Part of a small language model's weights.
Architecture: RMSNorm before each block, rotary positions, no biases in attention or MLP, tied embeddings.
Training: a variant of Muon for these matrices, 622M tokens, 9498 steps.
MLP neurons of a small language model. Each row is named by its layer, matrix (gate and up: input weights) and neuron, and shows model dimensions 0-95. Each number is 50 + 12 x the weight over its row's rms, rounded and kept within 0 to 99. A neuron's up and down rows have the sign that makes its largest values positive.
A block is one neuron, or neurons of one layer that tend to fire together. After each block is what it responds to, as a language model described it from the Wikipedia text at the highest values.

L13.gate8:51 51 37 24 66 52 68 83 54 50 58 55 78 36 46 26 63 59 32 50 60 61 54 57 53 65 39 39 59 57 54 46 78 63 51 49 55 45 41 66 32 56 37 64 31 41 48 38 51 60 65 59 29 43 50 46 46 45 45 55 44 49 45 38 34 66 66 56 25 52 75 31 57 57 26 49 47 39 48 34 64 45 79 45 55 62 43 42 46 64 24 36 53 40 81 40
L13.up8:51 76 79 47 50 21 63 55 65 31 55 54 77 57 42 32 46 56 47 61 55 40 42 79 52 82 45 63 38 39 54 43 36 57 35 55 25 55 40 41 44 54 37 54 39 46 64 65 55 34 63 51 34 54 49 25 44 60 30 49 55 41 52 45 56 28 49 58 53 37 45 25 37 52 23 34 61 44 45 44 42 43 50 54 20 69 68 40 44 52 35 45 55 44 30 42
L13.gate27:27 34 58 46 65 31 67 49 47 55 39 41 51 30 63 43 39 44 48 55 60 49 27 43 43 54 47 58 80 39 63 56 68 46 46 57 46 51 44 51 63 48 63 52 44 48 73 27 45 46 39 54 56 45 43 47 56 46 29 70 61 58 54 48 47 46 40 54 44 38 71 28 54 66 21 55 31 47 63 52 37 63 47 50 40 35 57 34 41 32 62 42 57 36 42 33
L13.up27:52 39 65 48 51 57 63 25 58 50 43 19 40 71 51 34 59 55 51 38 66 49 36 77 77 74 38 55 51 43 66 61 52 39 64 58 32 73 39 50 33 64 41 61 47 38 60 47 40 40 46 40 75 66 43 65 46 39 36 54 45 46 44 57 56 33 68 54 40 58 74 56 56 64 54 82 61 49 40 43 46 65 64 50 28 54 65 55 44 69 46 49 45 43 65 54
L13.gate88:49 70 41 65 65 51 45 61 43 60 64 53 38 79 42 56 31 40 55 47 44 37 53 47 46 55 59 32 33 51 52 46 39 50 27 58 59 64 68 54 85 53 55 46 51 55 40 53 43 60 53 58 32 33 61 56 62 66 46 41 40 45 52 69 68 62 52 54 43 55 48 39 61 39 21 44 34 42 56 54 44 68 82 74 58 48 37 53 62 52 44 59 43 43 51 50
L13.up88:39 42 61 49 77 38 27 55 37 54 43 55 63 50 28 68 37 44 60 66 72 47 69 47 48 41 52 49 37 41 50 41 26 59 33 75 56 54 49 57 50 50 35 34 34 39 44 47 43 58 64 53 30 45 71 48 59 37 55 80 39 35 40 69 34 68 61 51 45 36 42 49 53 49 48 54 42 50 44 38 46 39 48 46 61 40 26 45 62 60 57 62 54 38 40 49
L13.gate129:52 33 52 30 50 38 50 67 72 42 60 42 44 46 59 45 33 91 39 47 44 39 34 49 44 56 62 24 54 38 64 58 39 53 53 62 51 45 43 51 47 46 69 47 53 52 54 45 36 54 68 54 54 42 40 44 45 37 60 60 49 19 51 73 47 61 64 63 46 51 53 68 61 50 47 54 41 46 44 35 51 38 66 60 68 59 34 55 47 31 46 38 67 40 36 51
L13.up129:48 57 39 23 61 63 48 52 65 54 41 37 71 49 56 44 84 54 66 41 50 34 58 57 64 16 53 55 56 60 60 43 38 44 48 73 50 33 57 42 45 45 34 38 55 10 44 32 61 55 34 48 42 21 56 55 44 41 44 48 46 58 50 42 61 46 53 50 41 40 47 52 52 67 30 62 42 49 49 54 51 56 46 44 69 55 60 61 40 59 41 72 48 40 45 37
L13.gate308:53 38 65 46 35 42 72 51 35 24 54 53 45 43 60 36 51 63 55 58 49 42 76 53 50 59 65 50 41 57 47 43 56 49 41 54 56 60 53 53 54 18 63 57 39 34 35 61 48 56 54 44 42 44 55 63 45 26 46 37 52 51 36 46 60 55 25 54 35 26 63 62 42 57 19 57 44 37 53 60 76 67 41 35 59 32 51 48 48 47 54 65 73 37 79 34
L13.up308:42 36 60 53 53 69 48 48 60 55 44 48 59 73 49 51 62 57 43 65 46 37 49 46 59 78 26 44 47 58 45 58 40 74 51 41 56 60 52 58 52 66 54 59 40 48 60 73 38 66 54 53 58 71 56 63 48 37 19 52 65 33 41 57 51 60 37 65 53 62 54 34 57 57 50 47 36 47 53 53 29 52 55 57 38 37 41 24 45 70 37 44 50 46 37 72
L13.gate321:61 44 57 47 35 48 41 56 75 32 41 54 56 56 47 48 36 50 52 70 50 42 34 61 46 46 39 35 43 62 57 61 29 37 38 53 51 48 39 48 63 55 36 53 71 39 42 42 64 70 35 53 51 29 48 58 64 29 37 70 35 45 69 37 69 62 61 58 39 48 53 35 71 41 56 41 29 38 36 56 55 57 50 56 42 46 36 45 78 35 57 50 46 55 54 40
L13.up321:40 31 51 69 59 38 46 35 42 48 45 31 54 78 25 63 47 35 47 45 62 54 48 52 49 52 44 51 24 58 52 41 37 49 42 63 49 61 62 54 58 75 36 44 55 53 34 36 54 58 62 47 47 40 31 61 72 43 28 42 56 57 54 50 48 55 48 54 49 49 58 58 41 51 32 67 52 44 51 25 47 61 32 36 28 34 62 39 39 38 51 62 60 38 51 46
L13.gate346:50 33 65 34 56 52 44 66 55 68 54 29 54 48 34 48 48 47 66 64 47 43 28 56 49 28 57 35 49 45 61 58 36 40 65 67 61 63 60 54 60 51 38 55 49 34 51 62 53 52 39 81 31 43 44 55 47 51 56 62 64 51 75 66 42 58 56 58 45 61 71 49 51 36 59 67 52 80 41 52 55 42 44 43 63 47 43 43 51 38 29 43 49 26 66 41
L13.up346:80 33 43 59 30 19 44 32 38 39 41 49 68 63 40 58 40 57 59 58 70 29 58 58 70 43 43 43 52 48 57 56 23 55 62 47 59 30 43 61 70 52 41 34 49 36 46 54 50 58 21 53 50 64 48 61 63 49 30 53 51 57 46 58 60 49 60 43 51 20 47 46 48 51 47 69 49 45 55 49 29 49 46 42 56 35 37 57 47 53 75 48 44 59 50 38
L13.gate475:48 60 66 49 67 60 57 46 50 27 50 43 66 52 54 46 42 61 32 41 63 61 59 38 58 46 55 16 47 44 45 55 49 63 53 64 46 46 37 58 56 31 42 52 39 45 53 22 43 44 59 43 49 36 43 42 57 67 31 51 34 52 57 60 54 49 46 58 61 34 56 13 55 50 40 21 55 50 19 52 48 60 53 64 55 57 40 88 57 47 52 46 52 48 56 57
L13.up475:70 42 53 72 62 40 50 70 36 53 52 54 51 61 58 51 51 70 39 56 49 17 33 30 58 48 55 39 61 73 40 23 45 71 58 43 39 62 52 34 74 58 35 52 46 23 46 43 38 46 67 58 41 48 59 43 41 71 50 40 47 15 68 32 24 57 55 33 47 40 56 52 55 44 38 50 79 48 55 62 40 37 59 59 46 45 53 62 50 47 53 64 67 74 64 35
Description: Word-initial p/w letters

L13.gate9:43 50 68 48 38 42 41 57 52 22 62 50 61 51 45 30 47 63 45 32 47 41 34 37 43 56 57 42 39 30 65 58 61 64 60 46 71 40 38 50 62 71 29 55 47 66 55 35 68 44 39 69 54 54 57 56 58 60 54 65 45 52 34 56 81 40 79 39 58 53 39 50 63 47 51 72 67 59 46 45 43 46 42 34 47 30 66 62 53 45 28 45 67 52 48 42
L13.up9:59 38 63 35 69 50 58 62 30 56 45 44 39 56 70 30 57 74 36 66 60 50 70 53 52 65 53 33 52 49 44 52 57 77 48 47 51 39 65 46 43 44 53 46 50 58 37 36 52 59 59 40 58 48 31 43 54 58 55 38 63 33 35 50 75 48 59 68 53 20 59 56 57 33 47 66 48 57 46 84 43 58 53 41 59 39 40 58 60 45 37 54 45 60 50 42
L13.gate135:36 49 44 67 52 58 23 68 44 39 56 65 49 70 25 51 48 64 56 60 35 46 61 42 56 63 63 49 52 48 53 56 54 44 31 49 25 56 31 54 46 48 57 35 33 52 49 34 40 45 59 51 50 67 64 61 59 37 31 52 69 56 35 53 35 37 72 50 43 49 42 35 59 43 34 36 70 57 49 53 62 37 52 48 41 68 45 43 76 36 67 57 48 66 43 49
L13.up135:51 70 50 38 57 67 59 41 42 74 39 64 68 63 59 49 52 49 38 52 42 34 59 78 47 50 42 39 49 37 63 49 68 47 53 43 59 37 37 39 30 59 53 40 59 39 38 54 47 61 56 46 71 52 27 45 61 41 31 57 63 53 47 49 64 39 47 33 53 70 36 44 74 33 51 56 73 36 39 46 19 66 53 78 47 52 58 41 30 48 42 52 39 52 19 69
L13.gate170:55 44 48 63 41 51 83 54 65 48 37 59 51 51 62 51 46 37 31 41 51 23 66 64 30 48 49 25 39 47 64 55 50 54 71 53 55 41 49 35 50 55 64 59 66 49 63 49 37 50 39 49 49 64 62 46 52 48 47 50 68 63 37 52 59 47 41 46 29 48 42 74 40 39 33 63 43 54 57 44 60 64 37 47 41 50 30 39 42 52 40 54 49 44 48 51
L13.up170:37 50 67 38 61 40 54 47 59 73 55 35 33 51 69 27 55 56 83 18 53 50 36 57 33 45 42 59 33 57 46 46 41 47 43 21 48 65 50 36 39 78 39 35 54 70 41 66 53 62 59 47 30 45 65 67 56 62 57 34 73 50 49 39 59 60 48 52 51 52 68 37 38 56 50 67 51 42 65 69 58 34 47 46 22 48 39 37 46 61 48 73 50 57 59 72
L13.gate185:32 26 67 53 41 42 55 57 66 53 61 36 48 34 43 53 48 51 58 62 43 53 57 59 54 42 49 65 49 56 48 62 23 43 86 67 59 40 50 48 55 43 48 44 61 51 61 68 70 83 55 57 32 42 36 78 41 64 55 47 41 59 59 46 58 53 58 28 41 35 55 33 58 44 57 54 65 55 37 37 77 34 59 55 33 60 50 52 57 53 57 50 57 59 46 44
L13.up185:45 45 55 37 49 52 49 34 54 78 43 49 50 41 45 39 63 46 60 40 45 33 42 42 15 51 35 49 52 55 73 58 60 45 44 54 51 48 31 46 53 57 40 19 39 44 68 45 74 53 44 39 44 61 50 48 51 60 42 64 45 59 55 50 43 35 53 61 62 41 67 58 19 62 56 61 62 72 55 52 69 29 50 67 51 40 70 61 54 65 59 72 56 58 72 48
L13.gate187:51 45 53 62 39 48 60 43 57 54 50 41 42 63 55 55 67 74 71 72 58 54 51 49 43 49 59 55 45 33 46 53 35 46 66 38 64 44 64 59 45 41 59 56 49 36 36 53 44 42 49 64 52 31 59 79 50 55 47 42 52 45 55 53 62 38 46 64 60 33 47 43 62 59 58 73 39 66 43 76 63 56 46 40 71 58 53 49 59 54 60 48 41 40 50 45
L13.up187:87 70 48 44 39 20 43 48 47 55 71 54 45 61 47 30 37 41 51 52 54 41 57 54 40 45 57 40 89 58 54 60 20 59 49 44 41 49 55 54 76 59 49 56 26 63 38 43 56 50 47 40 43 44 27 58 17 72 53 62 55 64 47 76 72 34 48 45 59 64 42 63 43 42 56 47 47 48 50 41 64 57 50 65 36 50 47 26 59 52 61 48 50 50 49 40
L13.gate189:30 48 41 38 60 61 64 83 67 56 54 51 40 45 54 41 67 55 33 46 46 44 64 57 27 51 44 30 45 37 42 54 54 65 40 40 58 55 40 30 43 39 64 63 52 34 59 44 49 36 35 44 49 31 60 59 30 29 39 52 47 41 50 43 78 32 51 51 64 43 60 52 66 48 72 49 59 60 57 46 69 56 34 31 49 49 71 49 58 64 34 52 47 73 48 57
L13.up189:44 76 52 51 33 42 46 55 24 83 41 51 50 41 43 42 64 72 51 45 43 48 32 47 40 29 67 62 40 51 37 41 56 57 28 58 58 71 38 55 51 46 54 64 59 51 47 55 66 45 37 59 38 56 44 64 42 53 31 65 70 37 31 56 40 42 56 76 36 56 30 49 57 53 61 44 60 51 44 48 57 64 50 45 32 45 64 51 40 33 53 43 46 58 83 33
L13.gate250:55 65 49 51 39 52 58 48 56 50 52 58 58 54 44 51 47 55 43 52 36 61 58 63 66 58 43 49 49 58 43 54 27 64 41 46 33 61 68 62 41 46 45 54 46 57 54 70 35 30 55 34 57 52 35 46 66 39 55 56 39 54 39 63 62 38 67 59 43 68 72 45 63 53 39 54 81 49 65 43 42 69 47 45 47 36 62 64 54 31 44 54 68 48 54 55
L13.up250:41 55 47 36 70 40 43 64 46 54 71 81 41 45 63 55 68 56 36 44 53 54 71 45 43 51 57 47 76 53 69 55 32 48 61 52 53 49 48 48 39 49 56 52 45 74 41 50 51 72 50 54 52 71 49 53 71 78 34 51 38 45 56 74 58 40 58 59 26 56 55 40 52 40 67 45 42 71 51 45 40 30 54 41 39 72 63 86 66 47 55 58 44 51 70 70
L13.gate391:51 45 63 45 65 39 42 63 53 47 38 46 55 58 38 58 66 60 60 62 29 55 32 44 57 46 51 40 47 28 33 61 67 56 52 40 35 57 39 35 52 47 65 66 35 52 66 37 58 36 32 72 48 47 53 39 52 55 53 53 57 62 53 52 57 53 39 60 52 43 66 42 49 36 38 57 27 34 68 38 51 44 35 48 48 48 10 44 44 73 63 59 77 59 64 76
L13.up391:37 46 55 42 50 55 60 79 51 47 46 39 44 47 36 39 42 64 40 44 58 53 48 44 70 54 60 42 49 39 45 65 26 74 43 40 39 60 61 36 62 54 52 49 55 51 27 59 57 42 35 60 48 39 15 28 22 61 42 58 44 49 54 64 48 51 61 77 46 51 47 63 60 46 56 36 30 45 59 65 49 49 51 86 58 39 57 55 44 37 55 39 65 37 48 64
Description: Word-initial Sp/St fragments

L4.gate9:41 47 51 40 43 53 51 48 44 56 49 54 41 80 28 55 67 45 54 56 44 53 60 38 56 54 26 66 66 65 32 68 53 59 52 53 61 59 38 52 65 46 41 54 80 57 66 35 54 69 49 53 23 68 42 61 64 37 59 67 47 67 63 66 60 45 54 61 54 57 70 43 68 43 64 21 54 57 68 60 40 53 59 27 56 26 56 63 41 50 49 59 69 52 57 43
L4.up9:38 68 73 52 47 36 42 46 68 71 51 57 28 34 48 56 52 47 45 46 41 39 31 36 44 53 66 49 49 48 50 54 52 37 33 42 48 23 51 45 57 50 62 83 61 35 48 65 25 47 56 60 51 58 60 44 58 63 48 51 50 42 23 40 42 59 41 76 53 47 43 52 41 61 52 55 47 45 64 38 43 24 24 63 57 51 63 56 48 60 33 38 54 50 69 51
L4.gate23:58 67 51 38 39 33 62 46 41 64 59 59 48 65 75 31 37 58 33 52 49 45 56 66 44 22 53 62 38 55 55 61 55 48 31 68 62 49 54 59 69 47 60 51 39 42 36 38 44 57 54 45 69 39 79 64 63 53 67 68 45 62 31 51 53 55 39 74 26 20 48 48 53 51 65 25 39 35 33 67 64 58 61 31 37 55 26 54 70 56 45 55 33 51 58 55
L4.up23:57 43 69 35 33 35 63 80 74 62 39 51 29 59 46 61 61 44 40 41 19 59 41 67 43 49 36 46 55 40 47 78 49 42 52 55 58 48 41 63 47 27 51 40 50 34 57 56 49 39 20 47 54 66 42 56 59 68 30 43 61 52 58 64 52 59 64 39 50 44 66 56 33 63 27 56 69 49 59 36 49 48 55 30 45 66 59 48 35 69 55 57 70 47 41 33
L4.gate25:46 53 69 45 54 56 72 41 49 68 58 47 61 50 61 69 60 37 48 30 52 52 57 33 52 37 35 47 51 64 43 62 49 43 44 47 58 36 42 39 69 65 81 68 70 48 52 18 32 48 48 54 36 65 35 41 42 39 41 37 51 56 27 54 54 47 79 64 45 60 42 74 63 62 60 24 51 59 58 52 26 39 28 57 33 64 43 53 42 37 59 46 76 40 44 41
L4.up25:65 21 58 30 74 56 60 49 59 38 57 37 53 41 53 65 38 35 51 69 51 52 30 49 47 42 66 51 53 51 34 37 39 62 63 43 41 35 59 42 63 56 46 55 81 48 34 28 34 33 46 63 17 57 50 53 55 54 37 34 59 52 52 33 52 20 45 57 48 53 59 55 78 63 57 55 55 53 55 45 46 49 39 65 49 74 64 49 44 52 53 53 45 54 68 47
L4.gate77:34 41 66 45 59 48 51 43 46 66 34 43 62 67 44 70 56 46 65 57 35 57 30 38 64 33 53 60 70 63 40 51 45 46 48 64 58 68 56 62 28 62 61 49 69 55 48 50 46 46 42 56 58 45 46 51 49 58 56 29 55 47 61 36 72 33 35 79 68 48 30 49 39 49 45 30 56 55 35 37 39 29 61 19 23 24 42 40 53 64 68 36 51 51 51 39
L4.up77:41 63 38 50 69 34 49 47 18 55 57 36 40 62 33 49 43 38 60 25 65 73 64 40 68 53 39 63 45 32 66 52 63 33 51 43 40 43 45 72 55 60 60 46 59 47 67 86 54 42 30 29 48 45 42 49 50 54 55 59 39 66 47 60 36 38 43 45 56 58 57 58 45 40 48 48 49 75 53 50 45 38 87 73 46 37 44 50 61 49 61 49 50 27 55 31
L4.gate181:59 44 41 50 41 31 51 47 72 46 57 41 27 63 68 64 50 47 34 38 53 51 44 34 63 53 23 58 36 60 58 52 65 61 65 40 35 53 62 49 55 50 23 56 23 23 51 61 66 53 41 49 65 69 52 68 67 48 71 37 38 68 33 34 60 56 49 47 46 42 60 50 71 51 56 40 65 50 79 53 55 50 61 63 74 45 54 45 48 46 55 42 72 55 49 65
L4.up181:50 50 66 62 60 37 28 62 43 36 54 42 55 53 58 44 39 18 57 70 32 58 41 53 33 51 51 78 60 56 67 44 56 53 58 49 33 49 33 58 54 61 75 58 57 39 43 48 56 85 55 35 63 53 52 39 61 58 71 48 50 49 31 51 56 59 38 53 21 56 29 28 56 63 49 46 57 41 45 57 53 24 55 45 59 50 45 65 59 61 39 41 54 40 71 39
L4.gate254:75 45 41 33 48 60 50 59 56 40 42 46 68 49 41 57 49 55 56 46 37 62 36 51 57 37 46 38 66 33 61 60 49 71 40 39 44 40 56 43 53 67 43 32 47 66 65 17 59 42 49 42 45 50 36 32 67 48 34 50 49 46 81 61 42 60 48 46 47 52 64 68 62 51 47 57 48 45 43 45 56 54 45 45 50 31 43 70 59 47 39 53 33 56 39 72
L4.up254:49 50 70 57 46 52 69 53 54 57 47 42 53 56 54 74 53 50 52 58 67 54 48 40 42 61 56 43 28 50 37 63 56 48 40 49 60 48 56 55 46 41 67 42 78 60 78 24 51 64 72 58 47 46 67 53 53 50 45 50 46 36 68 47 52 87 58 45 55 47 62 38 40 53 59 39 72 56 71 55 45 78 34 56 34 57 39 48 44 54 77 65 67 43 63 40
L4.gate287:55 58 62 64 48 30 63 23 68 64 43 35 58 69 48 49 61 45 20 64 51 53 49 67 34 51 34 45 49 67 43 58 74 59 31 61 57 36 45 56 48 55 74 51 32 61 62 80 45 73 68 39 47 56 41 47 56 52 68 59 58 39 36 41 55 33 61 35 35 62 48 62 24 41 67 47 49 38 54 61 34 50 57 35 47 51 41 18 32 69 40 49 65 59 48 48
L4.up287:50 52 53 49 71 67 70 69 54 42 59 53 54 39 51 43 53 47 49 64 38 81 52 29 43 72 55 54 53 75 63 51 52 48 65 52 56 42 47 53 57 63 55 39 54 61 58 64 60 66 58 63 42 50 59 57 51 56 62 48 47 52 52 20 66 50 60 46 57 74 53 35 76 31 36 54 32 38 37 31 52 51 39 48 52 36 45 47 61 72 36 36 55 27 36 53
L4.gate434:48 24 45 53 63 58 49 54 45 41 67 70 61 55 31 64 58 41 42 42 67 62 38 11 70 50 28 37 45 47 41 55 59 34 29 56 53 57 58 37 48 62 63 50 64 38 50 58 67 63 53 33 62 41 61 67 45 57 50 50 38 43 65 45 50 47 55 62 22 52 24 43 51 26 61 34 28 29 54 57 26 35 44 63 29 60 50 39 65 62 37 27 25 32 68 61
L4.up434:49 42 39 42 51 29 69 55 59 66 35 58 55 41 49 47 51 47 49 67 57 52 49 35 38 54 43 52 60 47 38 45 45 20 48 52 47 46 40 55 29 50 48 63 63 55 61 45 50 43 53 37 38 41 49 48 35 61 52 64 57 48 40 39 62 49 56 49 67 47 28 40 48 60 38 47 43 48 60 70 65 47 64 61 54 57 41 61 53 67 51 59 59 83 63 37
Description: Second word-piece fragments

L5.gate257:52 50 38 45 42 34 50 73 36 64 41 29 48 43 65 56 35 42 70 43 64 64 45 30 62 33 25 41 48 53 50 60 54 40 53 43 37 66 60 43 54 56 53 61 91 75 59 26 35 54 62 56 37 39 52 52 69 36 36 48 30 23 70 48 61 31 51 47 42 34 46 45 56 38 60 49 50 71 72 54 48 63 36 49 68 53 53 51 41 73 49 32 74 57 60 65
L5.up257:56 44 71 25 68 59 54 36 37 53 57 57 35 67 49 39 65 63 47 49 56 65 57 42 52 32 37 48 28 64 35 43 52 60 70 35 67 30 62 33 55 54 36 40 64 47 58 42 40 48 53 66 37 66 48 48 51 41 62 46 54 35 51 49 63 47 43 45 38 54 26 37 62 31 36 47 53 38 53 40 56 37 33 47 50 53 36 79 67 45 60 49 36 39 60 62
Description: Adjective word endings

L4.gate12:70 40 62 35 28 38 29 54 42 62 38 54 43 50 33 50 46 53 60 42 43 21 68 63 59 44 54 45 60 37 57 57 23 53 40 60 26 58 44 51 48 63 63 55 61 54 31 54 56 55 32 41 44 55 30 46 50 55 54 41 48 67 55 40 53 61 36 60 35 91 45 49 61 45 39 62 63 37 63 55 50 35 36 64 65 45 26 67 74 57 45 50 61 48 67 51
L4.up12:59 29 60 69 28 49 47 45 61 44 52 60 47 70 45 48 56 57 54 63 54 43 52 51 48 63 68 60 52 46 59 61 41 56 45 51 54 40 62 55 37 48 41 62 50 32 54 56 56 37 61 48 47 32 50 26 59 46 43 62 34 48 38 49 34 47 62 53 55 66 56 44 33 53 55 62 63 50 52 53 49 61 69 71 44 53 54 44 23 63 36 36 47 48 42 62
L4.gate34:50 56 69 65 53 56 47 62 46 55 69 67 52 41 34 52 50 65 44 19 23 56 51 49 43 37 74 49 41 62 30 26 67 44 65 74 63 60 56 61 34 58 58 47 25 55 45 29 44 38 36 48 59 61 43 31 68 49 67 60 65 50 37 59 46 69 45 47 49 40 64 58 38 60 44 44 69 57 59 35 39 38 62 50 59 49 29 43 43 45 42 49 55 68 28 55
L4.up34:42 58 51 52 31 58 43 32 55 62 57 51 49 20 38 55 42 40 39 65 71 51 49 52 56 61 56 52 82 64 43 39 52 55 61 51 48 70 58 49 52 48 50 70 50 71 72 36 70 36 35 58 51 46 56 33 51 61 48 40 76 57 58 50 44 57 49 42 35 45 60 76 57 55 46 37 48 51 47 39 33 22 47 51 56 57 28 60 47 41 63 54 39 41 65 64
L4.gate52:27 48 52 43 51 61 33 27 33 56 55 43 64 44 38 76 74 38 63 62 56 54 54 49 48 54 39 57 56 69 75 57 53 46 55 55 57 53 26 62 41 51 54 16 55 44 30 39 62 60 47 34 51 67 47 50 36 63 54 55 61 48 36 49 54 39 64 43 38 45 47 52 38 55 34 59 53 34 53 46 41 37 66 65 67 61 32 52 60 35 36 51 61 41 42 42
L4.up52:34 59 30 46 61 46 48 62 72 49 54 60 56 41 48 69 62 46 51 49 32 62 65 81 46 48 56 38 75 33 55 43 56 57 51 64 50 59 30 72 64 46 60 56 36 49 57 31 63 77 63 54 64 34 58 74 39 33 44 42 37 50 58 51 49 67 41 50 60 58 66 54 47 37 34 43 41 41 44 40 72 40 44 49 46 61 51 44 43 55 57 49 49 50 50 62
L4.gate300:70 70 41 61 32 42 43 24 45 43 64 58 27 59 50 53 55 47 38 40 71 45 51 62 43 46 58 63 67 51 63 64 47 52 61 45 38 54 37 49 43 52 68 71 58 19 50 31 42 57 53 61 50 24 64 54 56 47 62 58 60 71 43 36 60 65 40 82 62 30 40 44 67 45 30 42 69 59 37 50 49 59 42 57 54 62 50 45 45 65 22 45 56 44 39 51
L4.up300:41 39 58 35 39 53 41 43 41 61 43 65 27 24 41 74 75 66 60 50 47 58 56 67 52 61 47 37 44 61 42 29 53 43 39 57 60 48 37 57 51 49 54 32 40 49 17 55 49 45 39 59 52 47 66 58 58 44 70 55 60 50 54 67 63 46 47 32 43 54 34 44 41 64 52 39 57 60 49 60 29 54 56 62 55 63 59 46 33 54 34 31 39 31 74 66
L4.gate332:32 51 34 38 54 58 64 51 55 49 59 62 54 47 41 55 51 83 57 54 43 48 58 49 45 24 49 64 65 46 42 68 44 40 47 42 20 82 65 27 35 46 54 60 50 46 72 37 59 66 41 66 63 52 38 46 38 37 41 49 44 81 44 61 54 22 61 60 45 42 60 37 48 60 43 22 59 37 15 48 55 38 62 38 53 62 74 45 58 53 54 44 72 40 30 51
L4.up332:55 48 29 64 45 56 51 57 54 42 67 57 64 35 50 56 65 32 49 32 51 61 42 48 50 68 38 73 25 62 42 41 38 55 52 43 66 45 52 46 60 96 35 57 57 60 50 43 41 39 56 36 45 42 49 51 57 48 42 57 58 30 33 54 57 74 51 51 51 55 23 46 36 37 40 55 47 55 54 26 43 51 56 64 51 47 50 66 59 61 42 39 40 83 63 62
L4.gate364:75 53 35 44 46 45 43 46 35 52 82 41 50 51 52 55 62 44 30 40 42 46 52 65 37 59 40 54 34 51 43 52 44 36 41 41 61 80 32 59 30 53 51 38 39 42 44 61 50 37 39 44 47 43 47 47 81 45 54 50 52 28 31 60 65 77 46 57 41 65 55 53 64 56 50 47 51 47 54 27 38 43 45 64 73 47 52 30 52 58 50 49 39 46 57 66
L4.up364:59 46 37 47 44 42 55 27 50 49 63 48 59 58 62 46 46 46 44 37 29 59 49 66 45 55 49 41 47 74 48 61 58 54 71 57 43 74 41 65 34 74 48 46 51 52 42 57 72 54 42 54 46 54 70 49 52 71 50 64 44 56 42 83 55 47 46 56 21 50 50 47 49 45 43 62 27 53 46 40 63 62 51 67 24 69 52 55 48 47 35 41 54 55 40 41
L4.gate399:62 59 67 47 60 58 53 49 49 70 65 36 48 30 24 54 45 49 54 36 61 49 68 45 57 63 65 65 53 40 19 74 58 42 45 45 41 54 39 48 40 58 53 48 52 46 53 50 56 53 70 44 41 48 52 48 63 26 42 47 59 52 42 48 51 50 52 33 58 50 29 47 36 63 46 45 69 38 75 30 35 47 38 53 39 72 43 69 56 56 68 21 64 52 54 65
L4.up399:17 57 49 39 69 36 52 49 63 59 47 60 63 25 71 49 41 72 52 52 47 30 69 64 67 41 51 34 66 43 51 34 57 51 38 44 70 59 57 66 48 53 45 50 54 58 45 52 36 55 57 52 65 39 40 34 51 48 47 76 62 43 50 44 32 50 53 34 46 55 58 54 24 47 51 83 54 40 51 46 61 45 50 45 59 32 34 47 43 47 47 64 55 59 46 62
L4.gate505:51 59 46 37 57 35 43 52 34 69 56 51 49 53 57 57 34 55 54 44 36 47 61 47 79 84 69 55 14 53 60 47 71 56 54 46 62 70 43 49 36 38 47 30 37 35 65 56 47 74 60 38 62 67 50 68 41 66 34 62 55 27 26 44 65 39 63 57 47 54 58 60 35 41 39 51 56 41 64 47 37 41 57 56 44 43 48 62 35 69 57 48 47 43 66 45
L4.up505:63 41 40 54 73 46 47 30 55 23 50 48 48 55 27 49 70 85 52 66 43 55 50 59 59 53 74 44 39 63 43 41 37 52 57 37 70 47 63 51 50 78 50 42 56 32 43 54 74 63 65 37 52 44 56 46 49 41 48 61 47 60 44 52 63 50 50 58 62 41 57 40 42 36 57 53 80 59 60 72 77 60 54 66 66 67 54 56 64 22 60 62 44 52 39 48
Description: Word "as" and word starts